From a checkpoint of a small transformer trained on Wikipedia.
Size: width 192, 4 heads of 64 (2 for keys and values), MLP 384 GeGLU, vocabulary 863, 4.61M parameters.
Architecture: RMSNorm before and after each block, rotary positions, no biases in attention or MLP, tied embeddings, capped logits.
Training: a variant of Adam for these matrices, 123M tokens, 10442 steps.
MLP neurons of a small language model. Each row is named by its layer, matrix (down: output weights) and neuron, and shows model dimensions 32-127. Each number is 200 + 30 x the weight over its row's rms, rounded and kept within 0 to 999. A neuron's up and down rows have the sign that makes its largest values positive.
After each neuron's rows, "fires before" lists the tokens most often just after its 100 highest values on Wikipedia text that the model never trained on.

L9.down167,137,184,173,202,214,221,209,227,185,174,194,252,173,209,216,146,212,133,229,200,244,229,158,123,156,194,173,261,227,220,246,213,199,175,198,216,242,222,232,238,197,206,258,215,239,222,174,161,190,133,202,224,183,199,163,228,184,197,217,224,242,166,162,167,248,179,154,195,149,208,224,258,203,242,230,155,220,187,222,223,233,207,194,229,221,141,224,268,205,176,228,226,225,163,256,234
fires before: "an", ". ", "all", "all ", "s"

L3.down320,201,188,167,209,165,208,209,211,210,171,188,231,206,158,234,265,176,187,164,220,205,208,217,146,239,180,211,151,235,268,206,226,205,176,165,195,160,194,202,177,202,240,144,155,210,179,246,186,221,257,183,215,186,166,239,204,155,237,201,161,215,198,167,213,160,195,161,195,208,200,197,140,152,231,203,197,191,312,185,186,227,191,175,235,261,181,260,243,178,178,204,204,232,210,228,231
fires before: "n ", "n", "e", "ent", "f"

L8.down227,166,224,239,225,226,186,206,172,226,218,225,211,212,186,185,174,139,200,205,180,199,218,250,321,157,217,175,194,183,176,186,215,223,215,199,226,228,191,197,248,215,233,198,229,221,202,187,232,224,197,159,241,215,194,182,212,189,139,217,198,170,200,157,262,195,249,198,220,237,232,225,183,179,194,209,210,165,175,190,218,270,153,163,181,211,253,211,214,199,180,206,170,211,198,247,210
fires before: "- ", "el", ", ", "er", "ig"

L2.down269,191,189,236,134,198,184,225,210,190,164,199,201,221,167,196,235,166,191,142,199,204,235,217,215,180,201,189,166,285,202,256,220,257,214,200,211,164,181,231,175,174,187,171,202,250,232,174,185,176,213,174,159,164,220,190,168,208,203,230,218,199,232,190,212,176,228,229,152,207,121,218,242,206,235,195,192,230,222,172,206,163,190,171,176,206,216,187,162,144,206,196,193,184,244,243,183
fires before: " ", "y", "s", ": "

L8.down182,201,232,217,191,181,168,204,272,247,173,199,204,192,194,200,180,184,209,240,173,182,166,265,198,193,191,186,139,201,191,181,219,168,217,223,178,216,189,256,198,188,219,227,165,226,231,190,225,225,171,233,183,207,191,168,225,226,222,203,255,131,219,124,177,215,161,199,133,222,224,177,205,147,214,222,217,199,220,162,198,222,189,215,176,184,269,224,185,270,203,223,211,202,210,226,213
fires before: "er", "por", "p", "en", "qu"

L2.down216,218,227,183,166,201,244,218,217,190,200,208,221,233,213,201,142,190,217,207,165,163,269,203,261,146,154,207,265,189,171,218,178,150,182,250,174,200,246,180,209,223,159,213,184,170,102,226,200,220,179,228,207,259,205,165,184,190,229,221,241,175,154,218,158,218,223,174,220,218,187,249,240,223,215,182,168,155,198,172,161,209,233,164,174,181,240,263,222,147,167,200,200,249,239,239,193
fires before: "or ", "a ", "or", " ", "al", "p"

L4.down261,149,227,178,169,209,191,183,218,179,162,242,213,204,234,183,180,164,235,217,224,134,201,202,199,183,151,194,163,251,211,246,227,151,171,176,219,130,209,226,173,161,227,212,177,231,179,197,190,220,183,248,196,227,231,160,168,233,180,224,270,209,204,151,165,162,174,190,191,204,161,178,217,233,203,192,203,177,203,197,192,209,213,206,132,237,198,255,200,190,173,181,220,226,163,154,113
fires before: "ember ", "| ", "ust ", "em", " ", "il "

L9.down280,257,209,235,183,204,217,126,207,235,241,180,175,155,237,248,204,195,256,249,252,191,183,213,230,231,171,178,227,176,202,195,185,247,220,185,207,233,181,191,241,200,168,221,194,247,205,163,214,202,200,223,223,160,237,203,222,172,170,238,235,188,235,179,163,172,224,215,182,262,244,145,200,210,178,229,211,195,156,209,224,198,187,256,274,212,200,212,197,211,262,181,209,161,198,165,217
fires before: "ted ", "u", "t", "t ", "ch", "ed "

L8.down178,206,173,190,201,191,163,207,197,227,197,192,212,203,270,200,119,192,233,229,175,229,146,242,257,150,122,222,229,171,203,224,175,187,163,191,245,212,199,195,179,234,223,202,218,172,206,170,171,205,198,211,223,191,200,126,218,169,204,262,217,173,232,235,160,173,166,189,225,156,185,172,169,237,206,211,225,241,229,171,188,201,232,164,147,182,196,238,222,226,228,229,229,263,233,163,188
fires before: "| ", "M", "A"

L4.down32,203,209,200,204,184,167,190,157,151,206,172,149,169,159,133,195,176,201,213,170,249,222,224,225,165,191,176,179,207,195,216,224,175,218,233,230,163,259,220,169,225,197,212,189,237,157,215,265,237,184,173,261,155,172,187,194,189,211,230,215,216,225,181,212,165,199,247,220,165,185,239,190,159,237,187,230,205,162,189,150,269,197,192,229,258,225,188,211,213,210,209,243,166,233,228,158
fires before: "==", "In ", "== ", "The ", "B", "A"

L9.down321,138,212,230,215,195,183,167,191,171,256,217,244,179,247,186,157,168,155,210,175,182,181,223,194,170,191,159,168,192,151,172,190,238,215,238,200,206,196,217,254,180,211,260,168,171,197,146,184,216,208,194,205,116,236,186,205,219,199,185,188,204,189,233,159,207,206,185,211,189,192,222,212,182,241,189,215,223,254,140,206,186,192,182,238,261,207,223,199,212,238,244,186,143,189,157,161
fires before: "\n"

L9.down273,196,184,166,215,173,213,166,245,216,171,198,157,253,215,203,183,183,298,186,184,209,169,179,207,142,207,218,184,227,236,182,205,176,209,233,163,168,201,188,222,138,193,206,149,193,157,210,209,159,154,177,202,196,199,193,214,200,218,155,244,232,171,169,163,187,190,203,193,223,221,282,207,171,199,200,227,219,114,223,205,152,173,211,146,264,215,216,200,231,209,198,172,196,271,222,197
fires before: " ", "s ", "er", "p", "b"

L2.down180,187,192,155,227,184,157,233,167,234,241,214,124,174,195,158,201,162,219,241,229,224,186,182,237,223,239,205,191,190,192,241,155,239,176,191,208,159,223,185,186,205,273,213,230,180,269,180,170,206,252,169,262,190,223,152,214,173,152,218,228,207,206,191,204,214,218,239,218,160,159,226,221,184,175,228,165,193,213,193,195,178,180,208,150,136,216,177,151,216,178,169,219,221,166,151,194
fires before: "en ", "ap", "ad ", "e", "igh", "al"

L3.down165,186,235,224,218,253,208,242,190,246,229,220,175,179,225,215,139,217,219,206,266,177,229,175,245,145,196,186,222,160,234,197,264,208,188,204,182,228,174,177,203,233,196,189,184,176,192,208,123,192,182,176,138,181,177,145,203,187,234,229,210,214,147,200,139,260,171,240,197,184,245,193,252,212,210,172,196,173,134,210,186,243,200,190,212,181,212,243,208,157,236,211,219,179,200,207,189
fires before: "\n", "; ", ".", "\n\n", "\n  "

L4.down336,211,212,201,181,182,196,203,225,243,231,188,209,165,166,153,205,226,192,198,259,133,139,205,181,215,163,181,180,161,173,228,206,243,224,196,193,204,263,212,174,245,194,152,210,208,193,181,204,251,181,242,252,272,224,199,217,231,243,213,237,180,210,259,216,162,215,179,202,147,200,146,182,228,208,228,188,180,229,244,168,210,238,181,169,213,245,205,212,174,213,208,229,198,160,198,237
fires before: "ec", "o", "ud", "ust ", "our", "ur"

L9.down190,177,193,261,241,196,176,226,218,236,224,235,204,176,219,222,222,188,179,193,210,179,192,215,187,219,213,237,187,172,144,168,217,210,211,248,232,177,165,223,210,175,160,205,153,205,164,249,247,204,207,185,204,247,229,172,231,156,185,210,152,158,215,226,224,203,166,217,222,239,170,185,233,203,227,209,169,188,198,215,180,218,172,234,217,195,194,226,229,190,172,207,209,168,204,142,164
fires before: "en ", "ed ", "ing ", "ile ", "n", "ever"

L3.down63,196,180,167,193,182,234,163,216,226,231,202,232,193,219,168,233,179,173,201,202,217,203,217,268,201,179,211,163,190,208,267,200,266,107,115,162,208,181,194,193,263,181,161,258,210,156,255,182,203,208,236,190,219,207,173,226,132,222,204,231,221,238,222,204,181,172,213,174,244,226,195,183,210,179,229,224,160,177,161,213,173,143,232,195,209,198,175,196,204,249,230,153,247,198,255,174
fires before: "- ", "N ", "| ", "  ", "W"

L9.down288,186,230,180,165,248,156,152,154,186,192,239,191,222,225,192,161,201,225,180,255,204,132,195,192,189,169,187,193,226,166,213,185,171,216,162,205,225,173,223,162,188,147,189,210,285,189,182,193,221,253,220,159,243,227,186,184,197,166,184,165,187,166,190,179,212,228,185,152,239,183,102,183,151,206,225,183,194,216,199,175,218,233,194,204,209,219,210,187,193,234,231,205,244,182,171,194
fires before: "s ", "s", "p", "ot", "t ", "al"

L2.down348,169,262,208,177,162,164,240,223,133,185,200,187,127,226,220,153,189,218,238,192,215,176,205,218,159,180,231,172,216,211,232,214,225,235,163,225,241,180,198,193,210,211,190,171,206,216,149,222,236,217,172,269,227,208,178,236,238,208,210,221,187,173,183,154,246,138,252,201,211,189,216,207,161,274,249,206,223,234,166,196,230,182,194,202,165,183,231,184,136,202,186,252,220,213,130,200
fires before: "m ", "al ", "m", "ed ", "ul", "als "

L8.down8,170,216,200,190,145,218,194,171,242,184,193,177,128,183,191,238,196,192,241,229,186,211,209,194,267,239,201,182,214,197,224,238,209,206,209,128,298,193,198,178,190,173,199,211,229,176,143,205,236,152,181,235,191,234,177,177,208,189,255,185,235,208,264,126,227,193,211,168,154,233,192,186,213,205,165,201,174,164,189,229,205,201,229,160,205,225,133,229,234,239,245,219,160,208,225,213
fires before: "uary ", "ebr", "ub", "o", "in", "am"

L8.down351,204,214,226,244,150,195,265,249,213,233,152,216,188,149,222,226,208,248,212,189,189,182,203,218,165,238,186,155,187,254,175,171,206,193,204,181,191,223,226,222,194,166,206,158,151,221,213,224,204,223,190,193,224,256,205,180,229,290,164,122,198,178,225,208,221,164,209,174,168,205,201,198,221,226,215,202,178,284,208,158,178,218,195,176,187,195,247,165,231,188,203,201,195,202,217,208
fires before: "rec", "ed ", "d ", "v", "f", "st"

L8.down119,239,241,213,250,212,190,179,214,187,192,152,205,187,224,250,128,174,191,168,222,194,193,208,220,169,212,175,210,220,217,202,148,201,181,145,222,194,195,213,185,210,152,231,255,158,168,208,215,150,168,221,190,185,197,205,158,216,193,196,229,153,225,197,214,261,276,232,236,228,206,177,225,173,160,254,197,185,257,181,192,263,212,147,191,177,271,200,172,143,183,221,239,214,160,215,157
fires before: "|", "|---", "|---|---", "|---|---|---|---", "el "

L9.down56,159,196,211,224,151,184,208,235,252,208,210,194,209,189,176,192,228,209,189,166,264,168,169,197,182,243,234,168,178,165,219,189,189,228,253,185,265,173,187,236,196,222,174,152,133,139,239,234,227,148,238,184,195,238,168,197,220,185,210,161,241,194,224,145,204,227,161,187,160,254,231,207,201,189,191,240,199,175,159,239,155,277,231,178,247,208,217,186,239,211,193,192,166,224,250,244
fires before: ", ", "h", ": ", "\n", "; ", ". "

L3.down158,216,116,220,196,180,210,224,208,248,223,207,280,237,190,137,227,181,189,220,175,230,201,198,215,226,166,209,238,157,188,199,175,188,175,192,185,208,133,229,234,178,171,253,198,183,242,168,223,195,136,216,211,194,216,197,153,202,148,195,191,195,226,173,195,198,191,198,177,186,192,159,177,209,218,243,201,231,195,121,156,235,241,189,162,180,178,208,234,198,170,226,155,197,238,206,190
fires before: "00", "7", "5", "9", "3", "8"

L3.down177,206,214,207,188,239,155,190,214,178,153,227,144,179,185,203,188,238,180,162,205,182,184,193,231,224,234,149,166,173,194,225,167,193,183,167,220,184,146,142,173,151,174,195,200,159,179,251,187,226,216,172,192,180,261,196,229,152,252,187,237,238,166,185,231,231,180,178,228,194,197,218,221,210,207,235,201,177,128,230,135,201,175,208,143,195,214,198,247,230,187,200,258,208,201,204,174
fires before: "ov", "ed ", "ts ", "y ", "ing "

L8.down300,190,188,205,211,238,168,244,244,191,222,207,228,225,234,203,210,200,214,181,216,219,211,223,119,185,185,168,235,162,196,219,170,193,206,164,206,194,192,155,211,209,201,229,203,108,247,199,151,180,237,198,184,203,207,149,197,242,208,191,125,183,169,234,186,194,194,248,193,260,204,111,172,248,202,234,200,151,192,257,205,201,178,219,158,183,237,206,166,170,209,203,224,181,205,223,211
fires before: "s ", ", ", ". ", "s", "al ", ") "

L3.down136,206,194,198,197,182,136,162,195,166,213,194,192,172,151,221,234,161,141,209,212,162,222,208,198,217,188,232,207,176,230,204,162,225,211,234,234,189,205,152,241,179,242,179,183,231,219,216,229,200,190,221,239,233,202,247,176,223,220,180,219,211,187,158,174,212,179,178,210,143,190,155,157,187,185,212,183,123,227,216,140,172,230,168,176,200,238,246,186,213,174,209,188,216,148,199,146
fires before: "o", "ec", "ud", "our", "um", "ust "

L8.down282,234,232,236,197,178,229,198,225,168,241,200,220,216,210,231,242,166,169,251,206,173,165,213,258,156,189,202,153,216,202,195,214,237,160,155,167,258,224,192,231,176,234,165,229,170,198,161,192,181,219,237,193,151,206,172,208,187,161,215,224,221,235,189,124,257,139,177,231,223,178,183,199,208,191,271,194,222,189,189,218,201,229,173,165,200,209,224,248,156,215,184,221,218,165,225,188
fires before: "| ", "– ", "(", "|"

L2.down305,200,184,220,245,253,201,242,220,197,221,196,226,202,189,187,222,171,235,271,167,222,231,144,227,184,166,259,256,209,215,239,174,175,221,194,203,252,228,144,266,175,195,205,187,195,207,187,231,195,194,251,228,214,168,221,179,166,217,200,239,165,186,200,238,196,131,166,194,210,166,218,230,205,230,198,205,183,137,178,174,195,220,190,171,211,166,216,252,155,196,211,200,144,159,216,192
fires before: "fic", "f", "es", "t", "ess"

L9.down298,194,200,194,222,181,138,205,196,214,210,231,193,158,196,138,208,219,200,199,203,204,185,216,158,149,193,211,176,216,209,244,254,205,198,198,235,161,186,219,189,195,241,198,177,170,170,181,223,155,188,196,189,203,224,232,241,196,180,244,161,190,193,189,191,183,170,199,153,145,195,219,221,217,221,189,184,217,204,233,281,211,191,223,197,148,171,173,208,189,257,183,206,188,125,210,212
fires before: "ich ", "e ", " ", "m", "an ", "in"

L4.down291,195,175,222,169,205,190,227,179,200,182,192,168,188,188,202,216,247,204,224,250,216,194,244,193,204,270,246,208,206,176,207,189,180,207,216,172,231,176,239,211,186,178,163,161,172,168,230,236,162,173,222,188,210,217,153,128,269,192,229,163,196,206,239,234,210,220,219,166,230,128,219,206,173,263,220,188,204,181,193,200,170,97,205,178,215,211,261,217,201,240,233,232,210,203,224,176
fires before: "ed ", "rec", "g", "d ", "vid", "st"

L3.down205,173,193,202,193,234,164,222,222,225,185,157,172,169,232,186,230,163,126,188,231,219,184,207,192,236,171,230,232,216,216,213,257,225,243,129,250,200,260,257,175,239,192,195,187,212,218,163,172,217,192,165,208,199,216,174,203,185,170,200,191,202,193,193,234,257,237,184,181,161,176,140,186,204,230,201,179,198,240,255,230,218,201,210,194,159,204,171,232,204,181,173,222,173,209,179,224
fires before: "s ", "ed ", "s", "ing ", "ly ", ", "

L2.down332,238,213,178,153,155,183,240,225,208,163,180,215,191,207,212,184,232,213,178,224,172,189,243,212,213,232,168,212,216,135,184,204,187,212,245,162,236,286,197,216,171,208,128,222,210,197,207,190,200,240,234,226,235,232,205,225,154,242,184,188,180,209,277,186,184,190,140,169,238,175,224,141,221,214,215,240,205,214,185,162,184,228,237,151,160,238,180,205,237,206,242,246,201,214,202,246
fires before: "  ", "- ", "te", "D", "Al"

L9.down289,162,241,195,232,182,182,232,216,246,204,178,196,176,191,212,186,165,250,209,214,278,208,216,134,227,224,183,191,191,223,159,178,223,209,210,178,209,241,262,210,231,210,213,159,167,233,222,186,179,212,180,210,218,197,219,154,177,227,249,157,190,179,219,195,203,173,211,239,195,195,181,198,189,188,247,201,232,158,203,207,227,193,189,181,196,178,179,236,212,170,182,296,239,186,186,149
fires before: ", ", ". ", "ary ", "ich ", "al ", "ar"

L3.down159,178,170,174,165,190,190,208,222,197,174,177,233,157,172,221,213,137,163,188,190,163,211,167,237,240,255,228,215,188,250,199,186,141,205,228,252,167,308,163,213,195,248,223,145,220,206,233,242,183,251,170,186,212,182,206,169,217,186,218,166,207,191,192,190,185,212,210,208,197,279,206,184,178,153,182,200,177,247,287,236,197,195,208,176,186,194,207,193,201,225,151,213,197,213,211,219
fires before: ", ", ". ", "–", ": ", "."

L3.down193,200,199,241,212,222,181,227,215,179,202,175,117,153,178,173,171,205,236,235,154,264,167,204,235,173,214,157,222,182,185,201,179,189,191,219,162,172,239,212,174,220,231,273,171,211,209,247,273,210,222,141,167,264,190,214,202,164,182,204,222,188,212,175,210,250,214,224,174,144,177,208,271,129,222,209,175,247,184,191,211,195,209,203,188,194,207,196,189,183,203,217,261,179,208,217,188
fires before: "He ", "A", "H", "In ", "B"

L9.down114,188,191,216,209,158,241,204,203,191,205,195,167,237,236,184,171,192,216,183,212,179,185,184,163,138,217,224,189,164,188,238,197,193,206,245,230,190,194,113,205,237,201,185,182,269,208,191,203,198,198,185,137,238,214,179,214,182,190,172,135,215,168,232,184,222,187,266,192,223,212,194,221,192,246,219,230,163,214,207,234,194,189,177,169,252,176,144,211,178,182,150,158,191,180,224,188
fires before: "h", "p", "ep", "p ", " ", "h "

L8.down104,234,134,171,211,214,198,179,218,240,234,224,176,188,204,166,226,197,202,257,211,179,181,174,190,261,203,186,178,152,188,243,184,222,226,174,201,210,190,200,217,169,222,199,189,152,243,221,230,229,236,179,211,191,175,212,163,201,144,176,167,240,212,232,188,189,159,211,182,241,183,189,151,176,191,163,156,177,120,193,222,177,208,274,238,223,194,188,154,167,196,190,182,196,164,190,269
fires before: "t", "t ", "ac", "om", "tr"

L2.down261,243,196,213,161,203,167,234,221,277,271,218,264,181,170,219,176,198,187,201,177,250,194,171,261,203,195,156,152,159,156,215,233,222,154,241,191,215,210,225,210,217,202,179,220,198,228,233,142,140,221,185,192,195,280,226,170,179,209,207,217,212,191,279,202,155,232,223,222,261,195,266,201,221,185,212,228,181,189,212,271,214,181,191,225,205,242,186,199,213,237,196,225,199,219,189,178
fires before: "| ", "produc", "|", "1", "2"

L3.down230,268,195,194,246,207,179,186,216,216,183,219,214,244,235,188,219,204,203,235,212,193,219,274,132,176,215,206,214,206,190,286,220,245,199,216,182,209,233,132,272,207,188,157,220,205,183,221,204,221,196,148,216,139,182,175,179,197,164,200,202,247,175,210,197,193,228,187,172,232,210,240,160,205,183,167,193,205,165,259,160,165,265,183,227,225,209,230,155,165,207,159,192,186,185,177,218
fires before: "si", ", ", "e ", "tic", "s "

L8.down268,198,218,166,218,193,197,214,199,177,193,229,238,232,219,209,208,180,229,253,170,112,211,164,206,170,213,179,187,220,210,203,183,210,174,255,158,217,144,217,180,240,145,243,205,186,173,180,181,177,143,231,172,214,181,168,198,185,175,170,190,241,194,198,204,178,192,223,184,218,207,163,183,155,193,186,188,150,206,171,245,177,176,242,267,149,205,156,210,213,236,184,157,195,202,232,212
fires before: "\n\n", "or "

L2.down205,234,208,205,217,239,182,190,243,200,241,229,195,170,187,165,168,162,233,179,158,157,197,178,111,199,203,225,187,209,209,229,217,210,193,246,265,132,213,211,170,180,210,192,180,210,230,254,226,225,128,190,174,141,184,248,192,203,224,209,240,191,146,179,228,182,171,182,176,210,212,223,205,194,177,203,222,204,255,226,215,203,240,211,232,189,226,167,230,180,209,228,229,198,224,204,198
fires before: "n ", ", ", "e", "ember ", "land", "| "

L8.down220,210,187,166,211,205,185,173,201,236,224,195,148,210,197,192,226,183,201,197,189,229,176,194,244,198,195,243,241,203,235,237,242,177,190,177,222,208,214,189,165,202,235,249,197,271,182,223,184,128,159,217,151,176,164,246,191,224,219,175,236,195,231,182,192,172,202,157,207,145,216,185,169,164,222,157,220,123,174,191,249,209,178,238,230,192,178,162,234,219,216,237,205,125,171,244,229
fires before: " ", "2", "u", "3", "in", "N "

L2.down241,176,183,181,224,184,244,185,194,213,236,216,296,218,223,201,211,178,192,225,214,127,217,212,165,221,219,202,195,220,165,179,189,227,219,228,186,198,221,228,219,173,217,166,240,210,233,176,212,218,173,170,191,242,205,204,160,220,218,194,191,223,171,167,205,229,197,158,203,220,240,217,163,228,226,188,221,155,193,160,280,260,225,176,220,152,211,231,211,180,236,197,228,149,211,203,205
fires before: " ", "in", "ebr", "R", "our", "ir"

L8.down64,175,211,221,191,248,209,144,239,244,225,236,139,227,250,235,212,165,253,230,228,162,178,246,194,233,173,183,168,233,231,196,193,223,181,214,174,190,154,204,198,254,220,248,178,250,185,195,213,171,194,192,170,192,227,173,220,196,191,196,216,167,205,222,250,175,209,213,232,197,202,188,179,242,211,196,191,191,145,218,205,219,202,221,233,171,227,204,192,214,217,187,181,204,211,184,173
fires before: "ch ", "ch", "ic ", "is", "op"

L2.down200,202,238,215,232,225,237,145,180,213,229,188,195,203,210,206,136,218,248,241,227,195,203,134,184,231,177,167,219,203,252,133,189,218,226,184,194,242,188,223,251,244,229,223,184,233,246,195,175,215,228,201,200,221,179,163,177,181,166,172,138,188,209,209,162,207,200,199,184,170,152,208,216,232,184,208,192,183,204,143,228,253,192,212,179,211,164,187,215,235,213,219,204,203,141,175,204
fires before: "\n", "\n\n", "g", "for", "ing ", "=="

L9.down129,225,192,161,207,177,175,207,199,227,189,217,172,143,236,177,184,204,176,183,187,207,212,229,148,202,234,175,249,200,208,179,135,223,158,202,189,201,194,168,176,227,216,233,178,219,227,254,239,179,193,205,192,196,134,209,228,247,224,210,184,161,222,188,221,152,186,211,219,226,174,188,152,218,202,201,173,239,186,208,161,154,224,227,232,187,216,166,247,222,213,174,223,232,172,196,170
fires before: "g", "ound ", "ig", "ti", "ch", "ch "

L2.down353,193,179,178,226,177,253,187,185,182,200,194,157,259,268,233,225,202,206,211,231,225,216,172,211,215,169,216,187,185,206,183,227,231,185,214,208,223,215,225,243,175,217,213,191,202,207,191,182,185,199,216,210,238,233,262,228,190,174,214,187,174,232,184,196,137,205,241,224,151,196,198,228,160,263,168,180,172,212,197,202,207,187,228,202,212,183,194,200,220,141,188,104,241,197,139,256
fires before: " ", "ly ", "ch ", "s ", "ch", "ing "

L8.down252,208,214,165,130,170,122,177,217,168,157,203,188,149,219,175,159,254,209,219,185,195,213,212,205,183,164,153,158,187,151,174,198,232,188,223,180,223,236,187,204,216,194,164,210,233,179,243,209,200,170,207,182,211,220,191,206,231,221,243,213,216,158,232,171,146,161,269,225,220,210,184,235,182,243,215,199,189,153,186,141,218,221,196,231,174,182,204,220,245,205,197,239,173,253,147,170
fires before: "er", "–", "ch", "ch ", "ter ", "ers"

L4.down135,220,270,225,170,145,264,209,182,185,177,188,203,216,156,176,178,145,201,194,204,226,204,216,230,281,232,211,171,173,247,212,197,178,215,200,234,209,205,177,196,224,210,146,166,205,161,220,162,270,194,174,211,286,198,268,172,198,203,257,174,183,204,174,244,175,217,191,200,186,180,216,161,218,189,197,209,151,248,265,211,179,240,183,164,241,174,229,237,214,210,172,174,244,215,220,192
fires before: "| ", "si", "th", "ol", "al"

L9.down79,200,206,252,201,220,237,194,172,207,174,195,198,179,180,211,226,180,192,178,209,251,183,176,245,182,188,190,194,216,228,213,169,223,187,174,199,197,122,201,180,187,183,177,267,227,283,168,204,168,152,189,118,204,207,202,187,244,148,212,249,188,190,254,145,232,183,197,187,220,231,183,200,211,184,211,182,190,188,207,152,213,207,168,167,260,241,244,193,176,162,236,161,216,215,155,206
fires before: "as ", "- ", "– ", "2", "("

L8.down211,192,175,163,197,179,201,197,206,205,259,184,204,224,189,216,198,172,216,192,215,172,202,200,236,188,222,164,175,172,184,129,201,240,184,184,206,164,171,217,184,185,155,200,194,84,200,192,189,120,225,181,243,204,165,194,209,238,215,235,199,192,187,152,216,157,163,207,195,203,190,214,207,153,164,216,202,204,162,224,194,190,173,211,237,236,140,137,210,196,186,231,246,215,258,239,195
fires before: "\n\n", "em ", ",", "r", ".", "7 "

L4.down48,177,167,180,194,189,198,216,196,182,195,182,200,177,202,219,221,284,241,224,227,191,203,215,208,173,262,188,197,215,236,207,212,213,218,200,224,167,160,239,178,213,209,204,238,191,145,189,205,186,154,214,208,161,172,197,212,181,172,205,214,197,235,145,237,185,212,149,268,261,209,210,238,212,135,222,200,225,231,266,193,187,216,168,121,194,196,166,221,255,200,229,223,202,160,215,230
fires before: "| ", "|"

L8.down367,201,239,133,229,182,241,217,170,136,220,178,176,226,207,194,143,248,157,252,194,189,190,202,254,174,210,177,258,176,215,187,230,201,158,169,193,179,214,178,250,164,190,230,219,152,175,152,188,156,202,211,243,180,198,179,212,206,235,191,222,224,200,216,258,203,199,184,181,198,187,152,199,176,203,254,215,193,250,201,201,175,243,144,201,208,158,159,198,161,146,237,216,225,208,213,187
fires before: ".", ",", "-", ") ", "–"

L9.down284,217,179,179,165,159,202,207,190,133,209,219,171,169,240,209,178,180,190,205,198,226,225,177,165,250,221,177,254,206,219,233,184,218,205,211,188,186,236,160,220,269,163,240,178,161,159,212,161,191,233,193,178,210,199,215,231,225,231,223,185,159,130,193,230,220,171,230,158,228,179,234,208,207,197,218,247,209,244,255,211,158,208,176,253,186,221,252,179,175,205,192,166,200,230,177,207
fires before: "s ", ", ", "gr", ". ", "b"

L3.down26,204,214,201,194,144,178,221,200,158,206,225,146,122,212,197,159,199,217,230,172,172,160,162,187,194,221,201,224,224,283,224,129,162,234,207,250,189,196,168,186,229,173,189,200,215,253,189,190,178,170,202,240,198,189,189,167,198,214,230,198,143,125,147,135,176,181,232,195,199,183,212,205,186,172,246,194,183,222,182,183,213,241,189,209,211,156,236,212,199,221,183,242,189,209,158,163
fires before: "f", "ch ", "v", "m ", "ke ", "m"

L3.down72,199,211,144,171,192,247,202,209,197,211,166,162,193,222,186,230,191,177,118,166,219,223,192,238,225,173,141,226,215,128,237,184,215,237,225,212,167,223,219,180,216,149,179,211,261,210,217,179,207,195,183,193,215,236,227,219,211,257,216,205,169,204,195,198,153,199,185,193,199,155,174,195,207,165,294,154,153,227,132,234,175,167,258,205,191,223,209,149,241,194,181,199,225,226,204,209
fires before: "n", "b", "- ", ": ", "y"

L3.down267,153,227,216,214,203,263,143,191,222,176,175,240,216,182,208,197,149,221,181,208,202,210,196,244,194,156,180,138,226,199,175,215,183,183,189,210,250,236,207,241,231,132,159,200,202,214,219,170,233,153,187,171,180,215,181,195,205,205,213,172,198,215,197,168,228,217,177,256,230,221,226,201,227,166,240,213,170,187,169,239,182,217,181,196,221,203,184,188,214,265,192,147,211,152,234,201
fires before: "| ", "- "

L8.down356,190,237,220,189,200,195,169,178,222,172,226,223,207,212,170,182,194,201,223,188,209,228,190,271,201,204,194,168,223,154,164,235,178,213,144,206,172,180,206,210,227,235,165,220,127,220,159,247,197,186,219,239,170,143,198,170,156,168,156,209,190,217,218,208,217,184,169,183,225,217,150,217,168,151,281,217,240,203,191,193,242,187,227,190,191,198,190,199,201,186,258,144,191,252,193,238
fires before: "- ", "  ", "7", "9", "1"